From a checkpoint of a small transformer trained on Wikipedia: width 320, rotary positions.
MLP neurons of a small language model. Each row is named by its layer, matrix (gate and up: input weights) and neuron, and shows model dimensions 0-159. Each number is 128 + 32 x the weight over its row's rms, rounded and kept within 0 to 255. Numbers have three digits each. A neuron's up and down rows have the sign that makes its largest values positive.
A block is one neuron, or neurons of one layer that tend to fire together. After each block is what it responds to, as a language model described it from the Wikipedia text at the highest values.

L4.gate44:104134082216180119122141198122136182145108130103106107166135114099142147174158108107082100175102134186134148160124149115087098157105122158129095145146104139136105197142118111180139148169105121090113113120170051096155115151143130165079130118130096123152058122186087131163182129121095089142062155108146147114109105141048071107113181119136121076141143136171159070098163145118108109099126128145185172093133169119075099110124090114075095170126167150091101094122154071139140161162161108
L4.up44:128122161068055175137128116158127150111146109156157102127148100123129110147122122171112088151153079143121112111073100134138199157169125185131127138096155147095059115144073100174135126107181119146168159089141199129127108147153118178102181104132096155151185158080166162144119126201161120146116123158132071131113117130114115105086151144091189139084126116102037083153093070134105136149138165132162126057114149158147112107123115172116193151191127110111159133112115101164168100117165128
L4.gate49:110098059139125147062154177136136113116092149111083133092117086136072168153161126151069105100168157160100147174089098120141111124209089069115121141091109196118155114146150195097162115165159090140118085149154074098100168116094123182146133139155095132110134187106067121096171178127137094120105127138084107117140069102119134109152158152164102150184133126096131126130100120089102144148123141099151130148100122140100082048068172117123132136165136144103064212133200134128156143163180125
L4.up49:129096105160127130102110120124088120143113122094098138118085172098089054108132117160083126061156124118100135142079106161147173140155138088104162134153150146110165059128160199105160134149126167126165037156156123098135122153123156169172156131152143122128186108112105105112163156112140133167077132134115113172129153111120144113150177093165148142171140132095137119109102158072096187161097126082089096143118073135127026079082108106163106066109155203127120151148175106090108113139190106
L4.gate178:097203142128100116116099124127153124134117144119083153124183135150155167138178144137104096163129145145226114129092080138111143160166119097106173179100109150153108168085133122121128169120080091127086151097148097131151195127137094170110118102076070086160106200118073133058173127150085125135109105122118180126093139091123130153100185076121161157131115104108137120081138114155131156080138139183159122123135160163157124158166161114141095053156128070127116128158140097115121125150089139
L4.up178:120197120092059165180145094123127105158159122111089076101140136129122134106137101173138119153145164127184149094194078144145161155151102102109167131144112115124183149094146121147104184122129106129109170135139140136117168163124071184165094129125134158094168143140122118127126088121108134140183121132154178115133169099151133178120103049160177074158078130088085115096126170166149150098125118207115110166113165194167116108118119099065105089141134197136128103126080109145130121108110138
L4.gate216:131094099158122147170108191095130126134096169078119176175116137156133106055136127142044109128145134193116132123105134112090147101083134118153124126122100110115167086168124129118167042144128146138124163120085144138133125076088025114095116066171094147138085081113094131166168139151157109151153135136088114098174147109118123167099128194143138144118143188171123146112195089154084102122132124066122114122125114126149102121131118139103105131113177130133164137111160057174083117209177141
L4.up216:117114123123141164116095153056133109097121139106147207136121197134119099122128130146092200132146162161152118147108079152112134113156114144180065085159159105126089024162097114103164129145114145106141125094147115096116092081113144136143109160092102107127160112131132142167151100151092198124094207127136066126175155129093144174164145156104175088160167126172161131138190147181129199063107113106161079121126140143101088115130056119146103104118124097184125140114093149156088128138145124
L4.gate230:116089129173133116088122097150090104127153115142172061136138124111117160149157121112104140147097150152138218179185119143098190095148147118069195102133132165081145103139192161095136129124094046074074140145096111146171151144091105139105120161135133112059170162163149140122202154114159190146150087106157112066160131144162112094155165103129188086161182131067119148167157147081093186110173106110136147105164136091171186189063146114186113105184116140132152132116116140144142123136169111
L4.up230:058066103116129167143084114168141188132129133171159146152119105099138154123152164111098155107123108121091148128094093124166165121197169148138133166146102076130112156162170146126111092088179089100159056160200130115180150139078111081112156140129151165127179140077149111154075086046165182131165090083127098116090111148163101096135132136154139107207138137146123067102078126135109135104141168117137064117096092096082126155150112189088139134118089177111123110133164123148101091115136173
L4.gate261:162165098167126151083148148197094103121097125143174135080103056152123127171165152119143196142087119108112121146142068149111162107079069172160107115137172118134098082072200168116129148188094131096109125149137090087154156153116108129122200154137135157097134128115137158083149084128104153178193087137129209114101112140120159155139157084136104172147142135156128111086115114112178127031158180099106090076108161117151167107101170155161166105111185095139111110181111159120080093182126122
L4.up261:190154091193130117120111084163168142148097103135066149135077106132128134113122101080170177186155091141128150115087093115135140154172127139131127124142162086090159090098119091094133158135119075079127149143094175100226171176074172138130121120105137109094152159106145187124139065112140126124154133101134126087113113154133118121143177089093171117106163140136109157163212042180113182069128170185084095110158142089145108140126097184153119172165166122179092093166113138096113121147112145
L4.gate315:123154151151097146103188059127123165093075047133159178161116137198142108122107166161093164138123202163156136086139102118176138118125118078101175131170162085130105110121196198116149152138077184118143150097162080204104170103171103090095132107170150103171107129115140125090078113116130133128105104156138083095097162120112161114170146096171047124084151123149140180149139072111230145069114062096147147068090169122088112127174153167129113125133135096123149079142161057143151125148113084
L4.up315:127112115147076137153091182130203089161176074123147181115178139078045180074137110128109069130092166132172131121113182114124139116128096179127108128148156158223130085142100127198128145097139095129089133114167164079162123137124087160086136147152155079113130133139111156094137180096136144162098166103146113116113087104114187112170183147129131125095129168125116104134072175073104135134101140083085077168173067117116140110138088168159165180126056126127085104152125137107070133146176084
L4.gate326:149121113156157089149078117152128128091136065143143088099131122094159139041117161126115097152189072166209127118105113145112126120132116138148150107079109186160148093157176117121122080144200151102112122150086067132192125120074118101171146105140167168087108193176152181141123134090070139062120143119107153125123147137118182153138117136186176104146152121141131166135143137131156135087153128137117096128089114133097110128067099171116079128107175109141187116123122021176088118132125144
L4.up326:127137150097096068104090085156120100087062125129107164086170068178143166118092154097129123162159180130139142142175153100150091108160106191140070110164128149145166062182121073155184143085142125094103108169138096140138120122149165138123084083125140094131078177106100165116167124172117150137123147171111115107117178089175092124109090115152157056130115112142115142107150142128123081136139141181121117141146181147167079105103080131150068159119112092116135095097124112151144162124084120
L4.gate350:128128089092097075138126206102139103042141158137124199124150084129103125128139111132075090143149120164147164122188105137115094053195097129146137142122128087104100127145136119121150156114083120133120103114131152179146117110090117175167099115108115145164072090141101119099105137053135075119139144146111108153076087123119156106103113137116098121135143048177117116113164146140172205076113059129094107163132089158179137137060131115093121088203122114116114054072169126158153085119164092
L4.up350:108133093150114139173126158099129179134165094110151203117115105124146123132073154135114167133197133110178093115103153164115078109134155182189085095135079150077174179173152093174156121117145148086149109143199134121197119127088122176143109145138136172201145096128165164119126098138101110146111126108157128139079110127158172189105150077123129154142169122139101149123094127123170169136089097133082080160149157103106103130124124148118084133066193129102140105141136138116089116164174156
L4.gate399:193183119173155068119139133120108125117105122139135108124109121112132120050214172108079148126108081167174137132127092123114153146108162170160143122157140124180135077131133129132136116119196105177168159115111095151169166088130044131129180142085118112138073095147140127096086155132076121123219129158145114164164083166130141109085112104166170146128117079081132119169123089140112134116171093088080085107072129135123080119131125169130141092135131097171085140155160138117140152148118152
L4.up399:156133131134115137135076142153188106148132143107100093095078154192138102158093165108112166151166141143109082080146118116116148081149154128140079132101093172135133138210178105165126135159097111168122135135077174159133139098114147139091152142093118148156088086119159140202095177079084160108176089176119153130142101157165084155079175146096120071101058129151113190128172082139137125118076149144126189135141144142122169147141106106140119167081135146151157124121122119115118179145121167
L4.gate437:119160116178051083085141159173159132211088180092170144146177097137135154173135157068097169161126137156149162117157179105092112134123115101105090145090115139116117127113171143131123182156160132111193120148162139185115098142133091149144118139099122136142121096225176084118116161182083228132112129109116151118128118126074142114146154115109161171155121078123110122139102087096145126127139126133086100106124139177126208100132194130149093097135141129106061150184126148158133124118100121
L4.up437:179124097112167179093161090044123115141100125120116089110136101156144096085099147134142137130141068147101100106108139177135133134146175088169145135189105082102128116164128144173121093141112150097103116123138111146172104107111158078117166145120161184160118131118181108152132134111128123120102115168158161102122170113055085089083177130081116040189139139092110168199177165130122126194129150188106185125149165121080108109114157115141161126199164151102162147084137085138111097086134149
L4.gate493:141133122098116135127119132108162089153116163121137142134133187126094147177154115200087155127149086145135137167213131137142103185125120125130148105152137154139118166120132162095117191161102189085120118084144050134134131128120077144140171116214118165088065173104103081100188148095078161126162134153094130144169141148090099107131118173098152147107118135177186200138185157126135103116135135090129190099102147145081143117097162144119082111163113119066105183139122091137108083145121114
L4.up493:160120160080141161151137157170097160084139126110151136159154108130079075167192133166124144128094068106073140150159172118152092194149162130109163076137133167120110082038120170098094158130117135077121102090186082169094080148163116111113171121162148185096136148146108095148115107129104131126110134079108126172119170119143127123085103120140177165114107131104127178162145122099130134079170125074088146062135176117077080110111110183087071164176164169149112100140069097140113123135155137
L4.gate505:082116129117137103079155125129128117130093101076106111140069177139140152176172126121127190138095166157172112108130086074084123115120139138134130162143136151112076152148150116111110101106188130108142088147116144097181127105110089121111131075171102107156152120112101221116066108108128117125042099053061187141120080131187196109092150081166121106123173113170182101109176143154134081080134111122145083155120086111079081153132106147119082095103133116127125090131121135148105133099098131
L4.up505:229113190128086091097210086153117094134128170124146142157086108172178134107127112151097169143138124093166078129144081129135124159113124133050156170112145110137136134064154169148094105135155174142108101114117138157117135192148144151142147106108116167149122117095138145084140086180117116135126062146130163145101131142167163138127081106153141140110148129159177128142143102170135154063128176175121090106139157127122142130080107096129108089142096126185063097099152143128109154139010061
L4.gate508:185112081081086099176086083062129168087143146163131117145097154148144113097129122220136110095162096166116136098117140103123108090153125121123167162074105155187147139202121158180163145198070072158116139136098124150077117151197165148123137128129098181161151154136110134115201146142097146109112185094129154122140193041161178125112102133073179176128169101157136147128119084142095132115141111129143133160063157101189121080133083112137099126118180171121109129072086132155132130118081127
L4.up508:106132128201158130129092117159080140123124086142098154130160136125133079151093146102126121122131173136039067139112071110122114163104130095156104052101116081132159091136143100131142141121145178087106225074153093105110110143103068111084113093128111157091120127123116098207137086140110125079168138118103103114106177098113192100163119116162128117144115136113137137094154128137155143120161110120167115101111101113112050144123127151228112068070104097110135113206162133123066113157108103
L4.gate556:108161147128134181136166130159114115187127132092143092140109145129182133142111117102139125157137139155166129142145122107110125137118068154135154109160174146116084068134148158091151108134097115156128095095126168108195123119154056119091207071124154135156111171140089136073069112148100158151141085189130122096157078107127110135093167184122149165152126091150098136105108090141132158127195132122174106084113207108121221157199184176153101172077162080132075126198114157091123122160116121
L4.up556:079104135151149137076144122144141129161141094151110147149115098159157162120097100143139138106104102132114160076136102098124121117091082176177110121170169145124157107080140123091135150113148089027108105074118150159120157092142071188086143072145212131103107156104105179084070077128104123111158091167147127129152128072148065128117170137132150165068128125101069152137115161115189093068163121115153146088143177124128158112158118242092166120101150174192098123129122137114101092205178056
L4.gate569:154135113135111090136124129098116089119126096132191101142165147105135085138118101180097110125212148151121130166111057133119183178166146088128162162162156125081068096120139173155136168142153160103112155098131124141168154107124114104162140155156106123125125132120111113093128151130120129164118133079140130137066146103117181131143188169142131144087169056177184123060188116118170097078117113158097157167096110119204123172113157175113139055169107113072176110147161123091138131082126117
L4.up569:201146141140107083178045095189073056124176148120212096120112143142158086090145148130118129140116123112130113067180111098127096089116173158143130122122217134188134141136147182157125134131126157146128134124100131134135147156089103113133104167115166174162141136114040116092072145109170144161133167129122079101105120116165121157170115142133133160146161123141215150074151157109161116116107115143088100081111089141194143160077090167173108063102158120137111121097144098127162093127095121
Medal terms, word fragments

L3.gate344:154165126117084147107137079139158116151087106112079140099138134139094067075200180122136116188155127161104129156168150158121144173102127146131178166035108172062088098131128170114137100168180136112144090080124165084090166092153163130127122084168116099108134135136169105157081141094117116149092137097114087164147140123161174106074132127128093127143153072138111091112132201112163150118120191186151192094091076131129077135136130162079108104130107138165092091159126147142142169117104113
L3.up344:157097098120120121120115139186144111139079085112128084099092115120071153134151044107153133143146180149122078107119199121144101158091097143118135147159111152076112129143137123160130193198135180166125072095133162121140153157115146163169134169183107104094101099163184116189165129082112119118112041179099142118144177129151125166120160153110114144167134103141094106142131061093134111130109165169234118118166135133121178164119150112119100107166153111189105156140089119136147106171068083
Mid-word subword fragments

L6.gate33:063107171157106143135111074062093176068091120095126151118119057099137133170156057131118182150143130155125078106143207085109145126134120165067131115110117205123129119141107144107145110145118063199135160147147060159108135143142184161154088090145091116125100172185169138170123145065138167127080078174118085117092115195143143109081175169158093124122176141073124104152167088161140112092096133116099129143147098069103106181170148156105153102142099137101165163163106133143144123049079180
L6.up33:104104105135120126174121119150097187054085164197142156149105150123084102067096159086087168175154128114061096164081099172137175149152128145092109102139075096113120193113146131135132092125156076132115064058152092125148099103105161158150100137097123123122161165096094131163102089168127142148093157122106071111065109139181120162100104133031122204158124111114099107119173135117117129152136050113138143114097143086184105127108131160075122130163126136185131088159150082193176072128159132
L6.gate181:145110122167128119158094119103189125101143122108149180106124178132125151107167159140139139159098131148119127077102122150082096132179137171063135099176071179168119126130152096098167104144086133125179092055065122153167131083155090138101140122097098101115094132124165167177130075111101161133211104112151087139113167159106107096146143174096085113175114065082115173130162136153129169181138140138153107172128206175140137096117110143120107127149152147134068173185156161099093144159091078
L6.up181:193150150130178117102123184138138143089079097116124133111055174159072113079087172179129145139203093169145101130063094084106099139103200089182133157136093168177162132134175098132128113113109112090107105079146115120117133108132077128150090108147140132115160114063156147151130110145095130107099109145162111178129166181119137065099122155111131071187123158091149105161128138129127130142095080153169123114125146126141158094103084159119112097156100127147133120143154171144143111124130143
L6.gate257:141128114093153119064167157066172176130099067157121153120180172099149148142156155101135126167127158150075105118104114116126079104136119158161116101139096170089095154143101114149190112111153138102108144112133105097173140149152054162172105116165137106181121172134110144136179154117141170112148132169132119108118138111100142123142147214104137104105124115131095143140155125160163162136175103135086167152169154116173127139099114154179113122187163078113133129160103125138171107101199139
L6.up257:100119122130157130090168107084147149091091050176106084108112169125147134153178129108173092167131135155084140099118126113107061113164098155110161167175103161096112061170099097133141124115179117099175092121124138111126108125077105180118100099203079117122138150136132132129147176100109110137141092183086085097145160159073180145114147147171096119074131118106070136107156095167195139194186096128152161146166109092076095157084094158115139138172126138141158155151087136131111159070177128
L6.gate259:140120169122169146103186119162210195112111065141115113076138098103133093176144145139112068135152099146053094125144122086126107140133132151168103153104162177095150101170145161120135084108165070085177129120111112105121156087115118105089152153115119113184150147159149204190130110143135102128143175131199110169111173104094119121188086214122115087157126093141124117080229126155107150118137076139128146133172103136090065159145184095134114182127139139088194131184149115134146100189159146
L6.up259:038132123123158123115108103138118132086103153127150142067180137121097126096159132093096234124127157129132072167163134158124094098104089112127138058113135168178153125102162132150116107083115105155081152172183151129161131160099091098158137149157152161098108126111174141147133164106145069135141168123162076122105117083126151141178161157140096133154121113138157158128129119096139129114141093111083125139121154083148141129135074184110140129043078116091141092067171151101086143086146171
Structured-data delimiters

L4.gate1:134138099142177126145089158116102091124107106150148161094191164175130075111080108162115166128107160147114154121147074089139090160149154144054122200109113111155096114162109156100123134082158105182132164131082112085125090142101144137172101040107081161130119131128126164080135114080153201111096106100138131156089116149144202140136173028146131167115146110134136152118145058179098092160168099110111170136067119099074120156087155132089101089135152124116173133128118106163104186147061138
L4.up1:202112182132116103120067112132182137123199062166156155124179150119110113162117075072132063159141142132091141122138154136133161080148123092146126123115118097135170127111191070109156084111045106131168177141051129092114161120114140120141161153149141132090120122176107103147132173134152164087147138144161196135096119113105134112144102181123123181131099109193132164139057151055148124170091109187128107113103088076144150129159129078152199150143101152128140070163118136115083068104141108
L4.gate34:089152148195095183161130123089129134113083141139168150099184140125129091060093154158082108178086120152105132122190163176152122079169147109195140157106141131123131155201148154156141151132143100097166151090167094110142109089063136156119160072091093135156170197161081098127134193063129132114126134111120139146096085093127167050165118112171141062092096069136134117119105073116171116171123100160097118157111056086131109138103136126121146138164141119087194077163140101163165083129106114
L4.up34:125153135118118138124110146099120119125107174164179134125148078133071059122136133110149155124109078116080148149160192172143140163164133158111121134057135088123151126173122144147136147113115111176121132167112119167136078145053161133131145050097108077161141145116139180075105162140127150120129111173159082218100123138141090058164117116110143128069122096124135091145079077178111124131166127199113112125116127171144128144141118140073152164168115087122225097141149157163176121109116114
L4.gate100:143138123119136130100138157128127141170096133142193130129164127145118136109129095170145136120118222172158109103173122083103086126204116177132134166058177137103104062146103137131125088150165145125149135137128097092122139114113093098069111095123126062071113140184149123110123133076062118167203105147073100117114109098129128122115165110148109140067100120106115177151181184094106093080104136150110106083125105142160138093046119099150046107124161087173121141118141098135147098153141109
L4.up100:166090158129111090116090164112070118139092116127186156128120194112118129131061101045145099148128171136144103121206128083126123134176126137069052123089093194117159113105153103117131099151140137100200110158147141129126155102140153124126165150088140101097089157143117142147123149145118138149131132140078106120114131130124058151100179148181157134069111152092130170142120174068162127100116123128097058102095151165099064140039131098149093135103203144169094144102120187180172095211061128
L4.gate105:174116166171151069094082090130133090087091154162119145064061147135144113101133171171138131181165119178149089141126140119119136124155151127103080174180152138198102067112149182132139166083097079123155164112154137133164142179170120112098107055112166145140110131216117128141148117084125143175124088151169148146113165106085092129120136064117109125144174115140101144163124135130161148131152119176180098102096132158169137116109162154115112104178187047122146076122140111155067097169083149
L4.up105:081161117064137097137124083117091137069162117168120105123092058064114109081089196110148096144166154119133172129161119155165144151129129135128144141125127129119088107144091153161114223068148107164090164178161165150145114199123139135186113085179076097099082170124147191176177135195149182123124079139108135144122161147113127146080141127154107108146096145103112152130092123097166142106116191164174102080114155171123100107135133151108131145163205094157043090063141105130185179081084129
L4.gate122:161061143116140086071151111115103101118094132219138094166134167142101121173129057156113106140134159186140191184152081112131105135204058107110129136111108139145101156085126128170119085104131113170126125202145119133151157120205152095088142098092123097149150111137129144076159104128160158184133151083163083081151196130139140123129100154130175166091103099144157180115137140079185141140110126191149081154065071131123109113138103104066152053113127098077145151165112109120130107115141160
L4.up122:158163127101121064136128125101111158093118160134114120104141092068159155217126149117130137136213209162115149156129113114125135141133181097121176105197120131126117110161068113062140110163109147113151098159146145120102120124157102102111110092134144107139162103169108142149155115083153187159103120073151142112122124131131096116176074186172163114144125101106122150073164164077113163122060112095090118114097142149119150102088106140134109147149176064170165142182113093087146170150161125
L4.gate286:150133087151157102090105175157148134124113115136168194082178122101065094125119110112088139089128202182149099216144123188127111107125081106145116159120127159167144129105109175144120095140105108108142171096171139126108152100099141168107120096179150120126091163152159091135185094107122137138172129132137124113094192114087162082112145101133147148155109113135079175165141132120121131141081169175075100094047107103135147102141092112120140076143221076189162179111106067162123085187155084
L4.up286:108186112092157101125080118118128159126119106146098148100112132090087086104168147174075161116086186112081113195181123145160112157191142131187176167160133174120145132106132139155101075103061132109151121147164120086076112121140112157137116087207142169079127081085116059125185107110116131081169166155120145195154129155090158053060082175151137105197104102119155165128181087136129142165149187109110152133120182172192104101136121158113135121130168134180147119122166080094170094186153123
L4.gate297:153135072157047111124148110134095171135115105169151120135124155150137042082178184151106118170104066141093113141179160085091133170141149083107121123105122125196119080133166223113109140133136119155165118049199142114141126153096133141125157114141103149120138157091111110085145070093088174126153166102134101134170101147066130103123108152150148162178159140143166096163127185123156154182117072164115149054091175102177075163085158126162118125132097150179161131147144111097129133068144018
L4.up297:156073154132127155092070136133080110150084114120146170108153196117109076122135146155125094175081099162181126159098158165134112138156128126182114099153123136130179111119111111084128129131143136178092135178072152170158157092183091155211173159152128149136146147136141167067113136102082177120142106186131145164153141106148190160164164132207121153119084118112082132090125110112124135161146131164139122159161169136093138078136139172097098133100126188159125095134112149079160157168095116
L4.gate320:175105151123146125103112074123114120148130122122176165108085138111106076117144100215102101105126155172154096122149154108109154151119110108153117090140107156092129110119131133188142126122121152095101159141102137100112120065128134113095157021098137085171147156167175132183166147070110107110078112085141145103093114143141075107129124142116117069126103078150132120120131137115109106088077108189152159064133100154083103164115153134123119149108174097107159101140118096130106122138086114
L4.up320:115160117128160131057141141202129149099111191149111129139087110143070141124109156173116154121133189126159113166161151118160126134141106140078172152123131160199178124105177149119105161151164082092106078081177152136179107153112099134207128151129104189045124131118103091097083114104137153069164151181140139149121120147092180108121096120109115090150149082122092087182131167127109106119141145135102159150121130072133086118048148086096177096152129118119099161131130098192103147157080161
L4.gate329:153139135136139093104091143128151144068150124160123174164133069101155114130164127126135118172162172149098144154174094103108111124071120127210142050160040131125137160124141131187115156155132128126143153121124099094181141112149126136191159134122103058142117149155105139149164151135077090132116118068126067113144096153124105144160153147157153124161122130161129130220145097114107113075142145168173076090115122099127108113090064158108159083106079101151090127132154076170096100137097165
L4.up329:176125090085124134119167100055112132133167068179130111096103090091139108110100092101140131118111177131116079108131165075161153078146088117198166119176116106121144204151154087144125157115133141137098135124132155075170123065151147151151124151107114162096141150110125138110111148124087122170159160138113139069153092100130151229113127095077136147151138130167111172141158150139134150133083102129052080082060131136165168103064153112139088158156144135100115114173106142110146122112124156
L4.gate348:108094078165153105096120133141164106121119151135083117137104155160169177131128138119148159172172088157134097186146115149141124146177082167157182154077136143089083072129110221115132212115185104119130098110155084142134174150103099138110100110162098181099056132124116109113118159090115064146137086114163088064129119115108148071144108163162071098119148117092124133120196079166109112101135160146210165080123109164160158142093133150124065149162166117121089099126135075163137121131119118
L4.up348:208123160109139134115156105131145106096137074127117088082142161193158178125080159206170112164140140117098100145122172088137202138079123077122156121159090129140113121114160087154101163110093171121094140129192118112120106143082193136168147126137118095131076116140140140122171127107164093096125122175141174139123118086073091170107133162127111085122079154157148122141184108106092103175190169161142147126150098170150205097091112118155166150073106127110119135159125111093110148090162125
L4.gate352:108166163162129131167133097108178129131130076157097094079131126134133085084176153144114144125162124179152133088105116089063096182141120117128136142128064198146084087169169189183129157141126100168181142063147087150079127130115107159102138114163141102112115104084123119113112165103135142079128115116099150135111102137106110044120107099145119097073126069114125141121176128091116177148099170097127151161167116049077100187097112091134161117142119144089171149158165128104142084066072160
L4.up352:095116159095167092111138113159088122164089152161075128093102107146143175115119108122102186124195125126131100089101089093094109127122184089144178131123148096118070103112155068131150159139128154129084180127088129190102125111166081150141107073118165179141116155117130145145130107090075113066091143124130124148113148102101150087080096165157145095114185115130151096174142182133141152058133106171127143060124138191141130178059097124103108042151110091100148157089145198152113151137127121
L4.gate379:153165157113151176153083128099078154051122151115090111149045146136148104150132143148108076138159152183131075177147098124101122126137107109131138132161152174102132106135114086144125144114105097175153188146104084120097125106110095123121143101144115095204138162096179114121143147169110161116115133141115153186104094117106137142144135148153163080165079080123103086086145139127097094159172148156122116112105104099098118151122134111080188140086161131089101106083067083157163119078097199
L4.up379:161147151159144123137109167124134090162148149104067157100089117192183136128076075123094136115135109147166168149109097171100123126109113141147114113115126062168141151159106119133096141164113117226158198130171185137182148098098059091165097095123130099151118126105122201105119069105154146102108157153097141130126160153155118166105095085130121091121118105117144088145047195121088134088218138148071120111150194138096129117161089163057151118101142036093180096116124144126122149068117115
L4.gate441:194080132150095111145104094141163122142135146164160139126156100166135122140152122203171110119166129160093131142163072146111119126195154139103088154142106177117136166089243202180158129202171144133143158133117084154154139105156133145105137153187166106151105145168133148123117092060098160081169099098178120147118136112141145128138140122151150156083160154135199105123150106087154195112094126142119185078160136123158079219122169163137068117103187144152107071172179115172117145128126124
L4.up441:173099143146116066162082104102076143115162140153145165137085106155082147100122151153108127122189033126209149091155124112104131085142146078112136114057142126201112159103106118067128126158091175162127110186116093162112132073113099116168164131140147164163091096100128094092075123108138156080140094141160136105079083126105139076174098120167119167128131125146112170153086165109155176136078160123112077136112119094161136170115182220101111102099124069157106109136126130211088136123116107
L4.gate527:152137138135136149074123096144079135116111155151179075200137172073148123122137113150094116128140138177050113161121156214141040147139107188122083170153130187106107076189075128144115164098151109118159156130117118117149111033121123184163066102126116144128103142150145099111130104163072150186178185144092101084132145137203100121074117154112178067158136120145125124138153087085165122201138092135125152148150142156104116102144130091166135178118142119116094123122116084171120075130150111
L4.up527:103119153139128160108127097138127149122126113149207098113031131158106133132201143140156204174073167126126139095147162132068106164150197089120076094071131147165163166136195132151107118160153193136152132113122119110145130204126083190213092152120135133143116133122107136124121148120082148097108133147133116157100107112150155136176135123122161115118171140121118100174158090121064151064097154166182101120139093098131123146166131105117157160097130136158095140119104048123118200108081122
L4.gate581:120156143100190075155106199167156153120082140068124104124112116136031079112148110182115131124127196147086158107118153178139119095145140121140107159125105158101191107130171181122144070169138102111124136087170065065184142139094057085114091147076167150149129138165118124160135124065109111099176078123094098093126159104125142105157146137108103155145123070158114139144179077102153144110170142147084091141072175092084133147153069164109146093084170190130172108123152159153099041158124141
L4.up581:072161124135132116138154165122106162129124195071091105092100103172131109065154166077126212164100184147099121116204119086113137110200154120181142126106077135128133136121138166071115100128192164166091134149067153051121127070097193129125061121168093157139181066147177174114091129080153156092119060121092137108126103107155117132111103128113125153103085117109136161121187146146090102108115143083130123223092136151125102124185127138107116169141117104153153125091141123141160146108136137
L4.gate618:158087154149127100078088164189154116135147119080109162146142110126070141103151138079104104120129161185170163120137144127068175140222094150103160099153111116145101168168167124107148122118137100070152148127124044116133124085143113115109066095153151081124115160104134035116114100088146166157183120156116151092117109144109165118165125110080133127110125156163111171136198159114158136104182124113115123163148209104146155094138160130115172152107127076116108141096113137131188137126118159
L4.up618:122106183187100131149093193149157116108079144090097183172120110130117149112101147110099124129154094179132140152132085117101133152156147152090070146178169152111133168136132150081113085106176098171177158101134059118137124124120103127107084070146140067140119113092129099113110118098141137072140091166167151123141099141071162100151122125061101168092116096091153140073188123123110111070122126134112083166146145119131146148139123147146149105154156122184137154109114144109191100126091141
Mid-word subword fragments

L6.gate138:108132160126144126076099130176156129105121113134132079176168174152213107120121117186084121095150117117107171141118133121097094108127147105119158083113110178159109092167076131133139171139126129179133115160151110161125136128115118091177119171073098154136110139148194119116162145125106125105116117127122102154114143097094184117129103235199112137104081143142108117176166134122119130168122089108141111124081124132183131158140181112142152107160081152112110167172188118171109088136114139
L6.up138:151083155116177160142095120117124164144145055114090015075145165160149050142153104157132177066154107122147149147065179177134156104103153133099127098132111086148166093116084149127125120079041133158128103120202087182095131150132136091163139160156098108174093106118120100105101099115131076142149105149100112161146174097165204158133118165176106162099155144108159087132091138160120102124152123107097128131115134136120147106160119110120124109111148134176145182093080115127135087115174131
L6.gate192:120154105139148100081132138091174115217084114170140089155122097127126149119138120108097141080170077135128084161093144147116066160121102119126111141181145200081116129157140050099126101119108130125150126115155099109147146113118143091157167161146083054129096135163121172085162112186123156175199158164166145163108089143113122113116129154101171129120094076177133157138129111088133149096155153150109070103127163131148128128087142137151131140160160106127183151182151111070149136116139126
L6.up192:157118098160147119143118104165077083188133073134144158155082126144120132074108174153149147083110140086166154107133135145114187156055152109140147100155097094129123055099147133148107121094109131163141084109129069111084103167203106111168127130148120140080184098142127165147162121094144180133216133107154106151117127160124181075112125066155148206067176099102199132111114142121073136077157156147143141103166143096104129110159095138105101140115135134167163116139138087130125181129094138
L6.gate230:117145129198096141106184086169143110138156174132129102138121163073124104142107163176156113140161167158162176172122172117118165084146120129129128115154145139114116126125190170126134164145174141172130148170097123152082124111082125074130132025114115081060146140097136120131095157163156146120152098093116156155146138108152125083100099120099118195076159096110171142120146108114156112126067109160153137147151157113142095177164139078155077173142150145192082127129167096088099106091121197
L6.up230:130145135152098118145109080136149142153133120101137165168080137131071037114166133099099103171192164130122131093084165154137145111107194149194109113145160173176118094056055110084137147060141095136077102149209123138182128130152076110120127117114183147141160142142108167132123117136139082105058161100123095093132147066076140133138178111126127118080189163150137098087177095152126109113069165134111066131147146153121057101145126122161144154174153172128173094150112158092127120149170105
L6.gate634:181152139132135159063090142134111152182116069086113132143100085158164122150118131146196115176141093143096077120124094114137069151113145175102121100111238115119141151132104152123114123098130115132112147122122139154139192134116115134084183117050138177160120146106092133070128107141102104063180148135091096102160136104174081084101128112121131088099131125117129113072138144121107132069144151067140186098148162111159147081139112169074124076114157115156141147130166105148173114141171129
L6.up634:119126113086183091104093108101185047162161105078081152162121090141170168095079137116120119064106047137098086148087086118127117107139134148148106130087105160156106148117076179139145119137134097176125109126126125131104188130111126071098170163154161101120131105101146072099123160171176148099090135176100177086086110107155152127074099154139155117109089093081097094073145117086165099149144121069152122122159103145171155055174169087151143114102130115161056161170162115106122111113158105
Mid-word subword fragments

L3.gate62:104117073160195121095118084122153166151053117136119166124149150107050091122089210140128139047099166135097135113165139103146144071125140197120152052105156110135116115149153165130133166159092134084065128109146116047140137076065093073116112107167124168085129157089144092141174095104174127107128129111129113099134115109154110103128102113164090107116088095131110121135122097147128106178117099108155101120136104115122092190116081144148098116088133121161134119140092124105124155126133166
L3.up62:162144170103112148094191114110148097155095087089104146161130136136147184155154136117137163132203121145158204124075109121121107121141144144139104096066155082108129150113102101145136123179145132143129093152132165178174109137139136126136119120150123102116124140144059203039139097180140171087117085099250118166093140071076130107129151132122135095194178142124121164104105147166122027082124113101116129147142198109114148084147164138142147126155166126149127174121114118159165176136056098
Athletics competition terms